MLP neurons of a small language model. Each row is named by its layer, matrix (gate and up: input weights; down: output weights) and neuron, and shows model dimensions 0-127. Each number is 128 + 32 x the weight over its row's rms, rounded and kept within 0 to 255. Numbers have three digits each. A neuron's up and down rows have the sign that makes its largest values positive.
A block is one neuron, or neurons of one layer that tend to fire together. Before each block is what it responds to, as a language model described it from the Wikipedia text at the highest values.

Numbers and counting words
L5.gate796:168140148107132127112139138146137112137101057087195121142165156131145186136133163137087136134088173104181154169168158137073128066127083172145147124164178129098122164114118130153153106064175083091061198087148108139149182174169173140123084151142145181167113091106130108138167153130087137101128149097176112132149118144177106145109076184084130190143104145146146080146141056116090180209193
L5.up796:131114098140075128068103097138127145141106161072152144180101171180140162129134158087114192140177051155092157140081145145105155104137086146153083117085205160118132100187147111146133111111102103102150108207109141154075095133088143176184092104115115156157157165107107109114154034129159141167088113096206103130174109156158113108093082156101118096080094141114154177155146149100069076094156
L5.down796:115118119174107156160185155103114100157094153137128144100150089136149099147126139103123114152094174098115104127131165155176098121065111141096111097102145133056123135152094128134120190092184166134081171128084128115100140136126084134112082184127116150126136175117151158106136130124158078131182145193062192137238103145139076130183082134154112118117116131117145149073126124174193116198154

City–state separator comma
L4.gate160:182150101161110130116156174137134116119161091090118131088072120112129096167124180107134119150112205122130121099149157084148114156111131113121172127114137122128161122140134156124097137187130068209101128125143201075091150096154106129147122103069162117088120173090141191108109064146124113127142162114153110176080143103096115101079119133167144134069151118143170135129116083119122097094172
L4.up160:157134122111150135122099125142186135118127104119095160143144088110125161072107129139147118071077123130114102091141132147157107108092183104117079097135149172191154180127113106123115129161115077142098100152116117100127200119129122172135084122105153145111138078118142140083094081158152106128201107162144129161111138074047064140129136190080112181183051139143123154151086093137191112150131
L4.down160:135118134127169181078119190183211049157147066113139077127146168154086146077176116115144128152110099102076153117132099127158153099100165105087163167169097130186126157112129140115128143118091146148056100099159143059134151188110098099055099106127146117142147083114072104100101159107117157135139116111137111094165120158125105137102107110120095144114083182114123112172109118120151087142115
L4.gate364:093104217169152114089186209117159151172165111092173125125080149121152140139121112149119136100128125149131081164191193115087141132093124084133142107137090179099152110200123124125076170180125159160142155150148152109137129066141179083123147105189087133133119106135086159111095134095171138092126182139120136181158094116203074121147122121162101111152164107111099125121114100139097132121102
L4.up364:136121117135051163087198163150130126106114158124189121094115154117153095111030138128108129197094142132160169071071130153074142078156125136128168141178149106147093111109128139136159108119148189138152164083133093122133155093122153126153154171064113125113125118135167116140147078074144091116136131114102133097176159148115088114098140026193091181105126102187108121082164160056122058107166
L4.down364:127091078091142118107110185107131194094145098160125157131135090085180146137120118071148134138144120146100096143100087045101087098122128066080183112138141110084102123156130137093078124129162110167209140159117132082117158150151122138202040116133106126108115135101114183112122156173157119167119093136116122154136090153086104177166068125127161156133173122112127079148153108158164133130112
L4.gate471:099166147135173103114118116126132127124178145184159166164142140099181158201120119118179114154143142118153123081166122089159159155095121109129129097087186078108097113171129104150120076036107154104119111074156152040109158163099114167166064107101060147066144144144109157117136128129137160109173147133128095125136155122101135147078043120164133154130129125148170100115107102132136154099138
L4.up471:099160102145121089115155142123135089125167155142117156140177136070162144171075132131178101141145120088142088094120162130169159102079168082090084080117106133119134103151097081148139139128150168116071141131105152084099149156162121148121118059131144108089110114129151161080167143141105171162119110131129094053126125130128145124082129138081138121149116157173191069163139117129152083094097
L4.down471:079136157099097189156096163165107102095116087126150109111116184137079118101139094152157175180122150135114142114102146143128155119073177046150098131094147131151168100067114161130145213140197071173109161157151129135128131109134083104126128120191094101133170126148109168180116154155128148141199135169124115082160093106128138179147159063152110141135137078102104171131123153160089135156174
L4.gate501:161160116178187176116187109196118168163111096165146126149151149147113092132127128126184081123141187133119100119142123117129185101134130162109122139088194164101097135141147091139132143112152090117104120160173141066115078171078143134136110106153149156147192135103077103138133104139152170123149102109215111162187151129071168072163073076152136144115138171131072080109081141043166076111114
L4.up501:119157101137115163138106101188152146097149095116147204150061073141097095108123109153158096105095114097102187166127137123094109088094134152111100106110190129102112140184137147130192120101126111193073094087155138062115131189107143149113101151124107140109203108139120149107131097134079116166125115121196139116162140216116142156136114117172112109128058103085111106107120124093169117063148
L4.down501:185164148110167175130150054098161166088148142162102074166109161098191106101084091154108087136158146132103106099138115129134147154103067105143123102138132139106121092096178089130098148147203112115087100092148117130127139071107176140128137071130142168186121181137152097147039098157081090188141177129106108107156129099125152104074151150093120184157102131112147142143130130142154051066094

Line break after section headings
L5.gate586:087172110121118110163115114158101164091140192166122105128086156116104160088123090116113116123143145108147135133103185130161108151131162138134094132149118069079104087114133138165132107145103112125109132113145121103130135161172099110125121127142139151111116171145178115077153092164085102168052129126162123150113180100048153130101172159139111136146167163086136144187134088140133118121101
L5.up586:124084147102150085152153168136137069130176152136172087119145129119105153163117123080101101162158114079161136118101139124127146152093129124166123204165122106134087125148197100173124140078121141174125111107177096189120103141117181123128159168102123099135134132175077134169111191131132142116192098183169121107137072129146095125100119115158076139094144146166187116070157134157151110147149
L5.down586:089095143083152111096090105085076111107225131064101081124110088186087102094123105151137180093118129087084126108113132188118115090148102127152099158151077160110086104129149124100132163141103134144145142167145097102206176112122119086112154068102134130157108129083129107126077176186159121154123123140128153221128096157135157127197119134140106167118127134040088169124139129103119128133156

Place name ahead
L2.gate416:136105160147131145148168140093143138122177063139112148104070124087130139154108154135082074144140116167103076087152166135136095140122134090086099170106152147105108132110181151106171122095126122118107173125126140102147126117107067101098091103101131132154134028140108130175047119164181185150088103152127134138156167136063157122073161076133120121126105163021141121157181148052148129135117
L2.up416:144118104098165113129119139071150123156168109103132113119093112118081160119133170108074147149103118141154089160175172168089139108099126092130158062110114081139145139072177157106119095147136185171126136166135162133084128085094123167086111136133164125093147145157084099142140120197189144103133085106160124093171172101061140134116137110158078117115081126047134148132135109127136151106097
L2.down416:083119132135151167136165145134086147111148212086095079142127133090102145126110087162135107084148114167117131150094131125092118155137077124102146111111151105124184203164119126167116099068059190172187109167142167157073112157118181121178148204203066169121131154126108084111185176130145098125126133133134203174129084121040123120103101115108120118075122079145175181126133169135173147151108
L2.gate472:131130166133175200131143165165067112105107096150129118069170112164182116113162111170150124126148107137134164125125140078176149137179194121110056105144115178070118125130120085110112162071159152157183067172128116101121140142051123134118106154121141145135126112102136133090133112107139092123147191182115114077115134128129138051103080062167198099148130137158124144178122086070107151119126
L2.up472:121099097134103155145185148139141176185117125125125132204103166168150136064161163076129079147132101088103097120180132083112144113140165150125107135103102147131171097091145077129081118172108136147163130121121138094169141159067061032162105106168069171103164111195056118167079123141122132155088135132133090179132182109137103115122031127095144137207075104138089147108124139095140136146126
L2.down472:121167137062094145126078130144074134108099143192098126174154147127157171106133024097164125070101067155127128162117137095139144114121089107129086151144102054181166124095127122127127101169112107119112145114143184126138097128129207089136094100173078130057139138122127067124162172087078125160077114129109066130155074155167075108130087146114132141097114184162179159135140112137164082119158
L2.gate641:127128133083186132187135147153130114179100131095119125129121062119113118111089169129076141142158133099103122108190069109189127138142052148097109125157110170116116175183076069074120191130162115125126094154160157110153099135093086115175109089146128174056111160139163088090147122157119142151118143173083157160109152136167131095168112170115120159099086164092148145166132074106120161126137
L2.up641:094102159161161091115134129183120116108109095164136115115158141084136157058112156081129158088154114132123142108114103115171132187130088148079137177118134116081157140156150139158153114097135134092166078099113113095129069235116171136130107109123146098129147123109127181104088116102139101184153163123148088116144130109127179132128080172051086081065133166101135104118145159101116162139137
L2.down641:125140083087138104159112152130127162128065111048098154123138173075163166116078152121146112147116073152061177123133102089127185169155071102130130111088099118079153132130216141129089102142197115085085139118106167103131126096136140129129137120150108128159125074148128105129112123135118125179146106152162135117125130110136093074132114164125104182120131164094146091096202060100151100108115
L2.gate732:145104168117167096126092167101136191138070098111135082096165165184191123171162137111094170125119171129188093073125126150235140140104148138097092147139129134132129153137134094126077081165138127159104069137133118160108141098111101157068108157178150131138133095117118120170108143104074122204167112153128115102135164134164124114127135084092155139137139137148107089146110115089131102065112
L2.up732:177150175095169122131142081137110111124131100113116118124057124108102205173146140128128151152122167149159150103221088091147162089070167112166106152154178092091077161159122137089169082140118091166097128097132167167134135069131120119129142108164087098092156139138125082097080125161139170124150124137105156127126130180173097145088100057111192135178117109142111170095170144149064204141116
L2.down732:148084144099134134170128113154117090143143165106091172132064100139053195145122144127156119124125172184070185128164094122136152077069152120181059137126149064109120155153109143136188133109086102105132136101103149085091156096181144133139156125130061115036099145161140096057108093224125090087180117150096132129136113138168110154112145105143158152110141112144152183127142143101097134194148

Section starts and passive participles
L2.gate68:182108093177091100198107094121147118152152149117106123158155154153089119161058150134140100145113163134122133138118186163113165109145080148219119126097086113155126103097143137107169085125142101109196172126164095112090150137070125088143175128087074073121118079057042140139072129110134227126124136110115086129145102132153120145115145169142181109084096132178134139110164139084136125092167
L2.up68:100085076120141105116188086196108155084139182087142162197128092075143152149158100133133126116185111099151151142135170117135122126168128088068144099128135085116128136104093138170148107152126167135102117103161091198131096136103155127175153082098140147107105179136106119148122174148115097132148050110134102107129154065146104153119104178038146145130119100166129059071099144150153157138176
L2.down68:111065054100126169181177090211110117103130161135171111139087095106139144188169098103159128148198083171191133156128140132154078167144144106072122098155182125165101170095137160145134138111108149118121084111109089149095125137136147183165140125091133184094118119156164138137123174167132076138156088117171130116135121094161126119139116155052133110110115094149080062068066109173128145162153
L2.gate699:171108150145083165135148141187139109064168074145114178146117139099130087114171164114158136164120094171169140154075085141139115145125184121149117169130080177126119107096131105151151109137119107161080173143133174125160097169145126080122120133144155095123132134096106149107095091083134151169139126143100144157127130119142104068167138165134186196133117086127142149113117164086104124155133
L2.up699:084194073105128157082107103150178093166095140133127142116092133142176141108099110150151134110133075073081111160118135114090083147140178130102078152184120173133183159111088136139111082115123147090084065162127147109167094156147101179124081185124105161075137219153110112092121099137124128121143161136213126135124155040158133111160116104122129108177155073133153115114162184132124157115093
L2.down699:107139049112154118150153140114123176174041150103150176192164088176179151130071065046130105121111124050052101128159172059111101163136114202110110136192128126135162132130104117117158133072132146120184154094153149093164101107172147143102105098053091097109110162139130099085131114187142127116119153130149154096090153123130161115135133100144104143120094091187130105129128171089113162159114
L2.gate810:132157079113078155155109152132152092077093139102132083104170129136156164102092103151160123140112135101138114088165112148148177151131129143121083140108125152172126075137137107077110206184128099127184109156145166128165146154072180114130097162125108152141123142167126129141170165143140116134165084164140152128126034096128129111129124159112137158137170142178113116117093144119148132167148
L2.up810:092139141132117149109128199162125145125129124100134139072144106165126090104175100148130135183094165164146217109148136090167111102137121190173091202061093161012182137144142157078121189096144152159151135172102151140082154135100166078117123151130116174051119133134112112165166151164115155107172093119182131083185106110093093082110092176168125148139167147194090090157119136139146125109135
L2.down810:148074119046089120108127163108141114145103134104129164091209164102128157100091146177114080133133087093176167117110120108161206131163052169117133131099167155055160121121182133086144155130103132091187123182091061107130137100172169146143158146133111085123118128116139123108115154157130175078119095116132156089157092137127113074110143221135163118141152158154111093148161128141146088156151
L2.gate840:135107113162124161126095161111101138092163072107123176060157094159097109134128140118113155099064083151096123163118179157235110143154145168107116085129107114153106120067132153101166159116129125113156127162095182171129145076099124136120089148134202085094114098068101174149096153136086121150145176127171089121197173117054077131167130145141116138125138176093132140163118151131125124145089
L2.up840:122151161128156117125143106120109083041097123086058228119085122120117105160147142131136116134172120123188119106133109092188137143107097159114162151101155128111096108119150145148134183096142156124068151112114091065124154107128093136125093134139194154118124181045123113146187131087205102095143095147112122156117076074122107130198116164141135125089079160123082135166109140125136114126075
L2.down840:137142070130172121125116173109103147111130159072122179083175154172123141153155139165135096068092113140140089183092107093147135097063050113090122167074148117111115159085155151123152133098151147154143123155077138142152111129108113208131071138152122139111135116101096071165152122093166077084173124173117121139149118168116077128088129156069109104115098148102062142163124193132141158119086

Geographic hierarchy separators
L5.gate370:138173184105129164083149114136162145176141075143168079091117073157093142140152082134173143054127111123133091123104085090132150115128173087079080171114147140176133115142092125093057126108144165165083180104152098124126127214133140136122088133134134128089148159098154125130100186116128153154072178156148036066106138098113168177125088087052116187123129174155190156127115088118142043146121
L5.up370:132157150114120119072185119150085140119160092134160115128114142134161115135158131118111117114118104136092123149140129111108089119138174128122153121088132116115187099119149071078127064100166112162111164145068179106111140150145141147104120114098109162128155166072154114133096140174099157149081103128160150117078182180128114126129078108111082125110116113161140160163146167116124152128114
L5.down370:146239132119122116190118097164099111148137140155121112094141103134089127107057112116187191093111138152139126085077161126125119181147097098102209126136089141159175150082147135047129161179131169146118111141152182122108123191175156158130123098106185107114080171130139106133171136157111150140118144121155102118088140096118180128119124114148078087145150136121150167190115115146162038099114

Number starts in quantities
L4.gate15:079053142158141103044124181125168148126173129089116127115123162193144156055098121134038137150122124117128070126139145125128201145210114126159077129106098142100111163181150105151092073079084116116144138116140179104147113120074146105141057095109091178131097079160120164067106106116114154128155132181144101108100098139111138148153154152078097123158165099148118081155179114134131138107155
L4.up15:173108127155142137148157068141124111088092152112145135108075196129115206145050101044077151179130163122094134136046146153099167070140101142051078126142119115175143131125126098064160148179134025119075111076124152128096158139038118172106067112039102147127144190133127146161136171131162147071110158080136112097100099132094082142091152140088130080107077133123148166131122088136085073117156
L4.down15:102157128119112169103131145060113123192120111120103132132163088143171070089174136093162101078146118091081077126198141145114130149107124080131108118135108138110118113174121108152127106087118164131153107094100124138159165135122084136083094180196127115103077071145184188147173113144085139184109079176137132147137074093125135123116151124128132139126175124138163135082093138118157107078101
L4.gate141:158169113135132125163126081154112086123091121083134164138077140070163105182178136067129091098130066170137150131114187189135101086128142144128172154120170156140119138107127144111175142156162097110135112122051109104140118135143118115124174140159135161131097116117103092167195149120153072127138083119089099081117076200112133139131172071117112084174129110097114118146126124167157132047154
L4.up141:194133175155189160112193183124131184087170118140167103057067207126150113076174062092106086122091145159142123143121095116128130147114105118122155174114128124148068127143159138099077125121144089117144124133134140150145149145092167180123135116125137091145100116048101134166159149155123103108090139165130101152112133186136128175103057158160111108096155130172169076172123113141112142088098
L4.down141:112157152109108105115132121121119074103127118107059167112120163125088152131118067150148122126125091148146180095109140087119226093127113134120047148151185118134131109172085104071078093109157118102168144154120140126118155105087074124118132132135135097141113177136189118107126124124132179094100157163123101099104094140209152073108099180118090119104127082104160086099117155152108083143206
L4.gate642:142165135173069121156185152149095104198103155115224110141118149105160127198116176085136119089130081159136124161133175111119148160107091101096060108175114156072144066098174143190090092114160171146118216149170163102132110086137143088183127118080150097120115126104119203096083140096148157166118170115114142064072115119122117161172142121079090135123112107137175128148133129107094112148139
L4.up642:144144079125165041147083137091201084130120111111200126199126103119147128150109130122158139124132112093119142121062119125123060122148202157174133159157080123134076150126093094145166126143167129141106142144113127164163065143089104175081138197132123126152095089128097150083104064123141160143168186156086117122135143139130122120158173117125130129161106165102121098085154118078123140081132
L4.down642:139098163133162157172137077162143158127000112127136124151117122164094080122128137139148104141124134102128133134141107101185119104113160120110182085168104105089161073082201104193164176116120104092157112149097128054140121139088118163149087157116114099111119060067147154116092143127097071111093096108072101105122164163135140118125073137102090088149136083115171143142143120105107135124164
L4.gate830:109120132164172120100136088148138148114084105114097118112178142168099121133125135137148118027073067145214170107180155101118173125108173128141121215138161105107098113114153116121152069117111100135124232157096084172207147130130124073097125101157139186106133094141041117098155120179079153164122142076128125105150088163173141138150135138151163123164098105162087072123112081099085186137155
L4.up830:105133128143178136087081116110118153179143095045106123178104134139138163149174120117130143129129096124124130203166188140120124128105141129135122147148120105066098108173145171089119138133101138091104167123156119146143128029155135074069140153081118144152130062045140132104059118117117178086100130160176138124147138123069083163174087078148121109100080136158115147107119163167093091061091
L4.down830:120115164100159138186090143148154117107113112194079082127178117128121103115126143091118150107115120088164154108132128114156163072089155129114120146123148109136183138078124134145114169107155125116143152207075125153145092132117095143108096109096124126130120110142122128125160129174113072110144099150136165081158110094123127164122118081114157139158097164072119108117149106192149166070153

Mid-range number tokens
L2.gate194:198070141097090134131137172152163064077123163109166149125138098107111139084145105126091119083108099164127097195088150110163163101130166090071149177177107080142122133084099123134154142121110148153149105139136163170172195141163106140077123179135132106099152133209102154184111128125166082123113118107071145088124128094175115139161093168124126150147113132194125075149184099125136101056193
L2.up194:158177142161195105204162117131092146126107112105076158123101120122161194172101114147057165136094162131122159153137195146093120087139118173145142124092108160066150109187111123120148092077100202112124144070118153117111148156143181147122117101132153145165131166148175038062112100117125121112100100148136141150155074117123057149088142097141103177150071134115089107095140077121133149161076
L2.down194:154103143132110159128124156127161101087156118150205132117104108171109097132160043083131115098111112147145112166084085098092167135091151122082179210172089107141114170092167126175183127122100059148132126142114123099121113137127107138124152155133121093142153125107112144116133120137142103101168130157125175120132126191149138111199060140125159088107198132193129070185115095095132118168195
L2.gate774:129131116191151169129104129189160098136098110103092116143103132100130164068129193117100153123122105131134102093119162116121143105106123126147139203138158116073127118135157182108139123094159205082108159116092119078129153184123133120126181142124145176198096096151127169084064117094120108112085124133103110073101119173124123167184086099172136052162136115161113141074119103138099125110151
L2.up774:126185125120190057112157098109159115130087119144083141117128119185163095142099150116153110123090139220152111109136181123149080099122084163209147122111086180115148104121186146138127075110120165100100189117102147153142162213156154138079151129065096132125150133149120155106123052161101049114135127144163072116176134125125123114162128128157157110123046159146133150086147098146098173113140
L2.down774:130120120120119135192116110132195126092086101135126104149133135176151086134135130149109124137133152118178145124118133117162153049095126114135211148176158101120173138112154145120117077124143122128141171149064103100161095160099146160162135157081111145171115118153123177118119100158130100122129066125114173172153112143152170126121074129145120141198087163130096078062139089123124132141178
L2.gate797:133059093119113105138128105161147124113139078141098130130097127084145198143196145095142080068118149116171097116135192079111132184160116103114148181179092114149097077154151087103124116155147170117133183111125047105169114141096137095158106187147125117100094121099147181150087144144117112163153160143152117102124101127151069128122134109130132111163164101106109160139172154179185174132164
L2.up797:165147164130138126186155147128203086195137142135143087114132202144111055100103201118155150148145047114175165125082145145120123107135104105132117133181123138138086146114098122071118085113120160183116101107160093081098118122142130061109144140111128136110168171167118112158124104139165187157135074184150103136113160170138181078151083099185146088110137182177104129073135147153118079131141
L2.down797:143114113084177138117225078148150151174073114135115107185164150177105084168103175120141141116110106098153155092107160200117164067125156077167116093131160153181133108147138104144113118110159103171097175143102116118101195169152157124153112080084112154108047118143175179149155060144114189136158096128130152138137172177155176147144104123109145109103161149203093108123137109109127123094160
L2.gate817:172068089143109153087149132099124131179127146167112116101150110127137116088118133103188127174141153125153085161136161087120106122123104102140135121116149149139108127183126095104070092115107130225037132148098093168067120134117066093145158181128159187147129138167170094159114122120094145161153140086106127130105127136176100185119176091136124050149087132163134178165159117180136166094149
L2.up817:107151133087111126121091146131119087068141110117118142169135144113186109133079154136113154136099199132143095160114140043149142075172113059118105089086120145041110105148097109127150099156186212139169091122082131102125115127109199128137133116114087100180177130137123109051119124143149139107127086162094101103123107209158163161120149106110166144113170137096160103129143189151187134192080
L2.down817:159040145173128108127171094106149124107117109110127051110114114129102171116158119140140111122116141141132140119097155138145081135169099158115226171155164104142107187129161124112169074095130115164124138176096141087090124150146095162160145139125138148139106196067187125111126105138113103137125134144127134152157142137118111139146170066181052128169099094087134091120155157137129128096193

Start of section body
L4.gate59:113191130189133155134164084134086128161158148072122096071173102150137166082116153153045058162159127134154142070114148145162136148168114156146096130129128141076105207148125147126142148112116172203148087106185179098082110131122183136110073127109150128093113098119084121088125049125118154188118152150122080142096102162123091128157176093121128088085186184115110080062116148121163117143144
L4.up59:073083159126151109180133069175118130099112098187102113070147158132102176155104068154118128129158098146128179130154167116113111107080092143086132118063085155111111087134046145140075071105106194176139107134126074149160148217104139080108112163170124160137137143122131078066132116155136110153148125222135161151112133099150079069076121193099160108089110085143108130168156121123111089079150
L4.down59:076041204090137140159063130166124154183118149149101119114169103132143140143172114096092091056165111145164113118122117090145159114136152179131129172164128120138086088176128099121091172139114148145138152101153149169097110173119140170155137133092161148109134145114076031140117125140080158119086097211120088154124133156105125066151114098160170114117110120158110158201201119114139123109120
L4.gate318:105070072117108134237106111142135168100100142172164121147120152101107056098106121114126085117121093086135147118155196128143135180117149097145144118120145180112160067183100098161092088136128137135155174142192163108166121156169139074172128168182100168116121118129099146118139132068147131116137101123088127101071144096146157150115169129114112162124154143187084134124113108116130129164141
L4.up318:091087086130089097194123108131177138149183170121139134097138164098118120096161081118084112102097139044151145105119168141120161135083053116189078143110101168048047101155116073124135139120125125172151131154171157090165105082187132067113167158148106144125080114089071107138171101077118147123101141082141178142160100129143072163096173164128122173149118121168103163099139092077131131088128
L4.down318:157081156133160167085158114126108070111108105144143099111139076169126102158161135141043132110118095089040177085094122060117087118070115104135082132091126127130092118077168111151069154126138075031112099163161156106142102075151107137183134079110124168072134132122158061112098134143136134104075108123141137061113151086124114141055111129150124173080098136163143122096226178173131156152127
L4.gate363:130166138087146123088126150190111140156137115145156141106184138087115125112089163136157112078141113077161098176082145145148127163109074139114140182099146054098157100124115118096108135168151137119147111106148160124157133111187172112132098179067162145099102118146105126080111118194084118138120132117172134080122137057200107080120196119161165128173121159120115129151135138167094140041183
L4.up363:146124088136171107097141069146139130079158089135130193101201157160145163129121166128091150122127099133142120111118127104147185167140111170095142200150156155055140086175125126117158073063147179119161135130140076140150064141081166102162065102119213120103149077134095169089126092166137175108116118119077151147124148088218194130105157168106163109128142143139121153094119162106129162152104
L4.down363:095127091185138110130189113098078162085120127128183133130109087098180136134155176174112171097156178135132132146190185145124140092125110120141034126083104123072142142155155140212056133146161156112153113155145130104166137080145096109156137108163130131117076174113101135133118162128105140172101102122139129143103176160120105111103098136169169122103119134149152133153124100117135131096124
L4.gate387:141186079095155111129092172110086131120129110113167095143107106146073081168154152113131172172139100102153119173144185140175137137145113110120048124113169147139119130138174138099156130081076151144065204128168155133143111136102164088159172108138121124152168055121128080095142090124144094107108108137110102106150113060148124177185116178199058149125176165075129123134140139122082092118104
L4.up387:117075152090176102138124127114135126134135161110106115053155154156139112117196152142118097181130145137154164163098144145120202097135099180175126156125142162116100150177143170093133110091130174165102171152135162113108161233103142144103160163153092143085088122153141113123184131100080126182122186154123208222107113102146118111186122235107120073128073095121107149157148166125152149144167
L4.down387:173171150160100137097128141123112158107128095129104116132111160155123096131165170220141151113104094125128081134108183139127151150091096082111057044103118154086188114099144095106152115128079107084142051104148108140149109125107100051097169104148177148126122112100201138140089133114122068115139134106172095107158114096104117180136074150099097129123126110097160124125203088095101137157139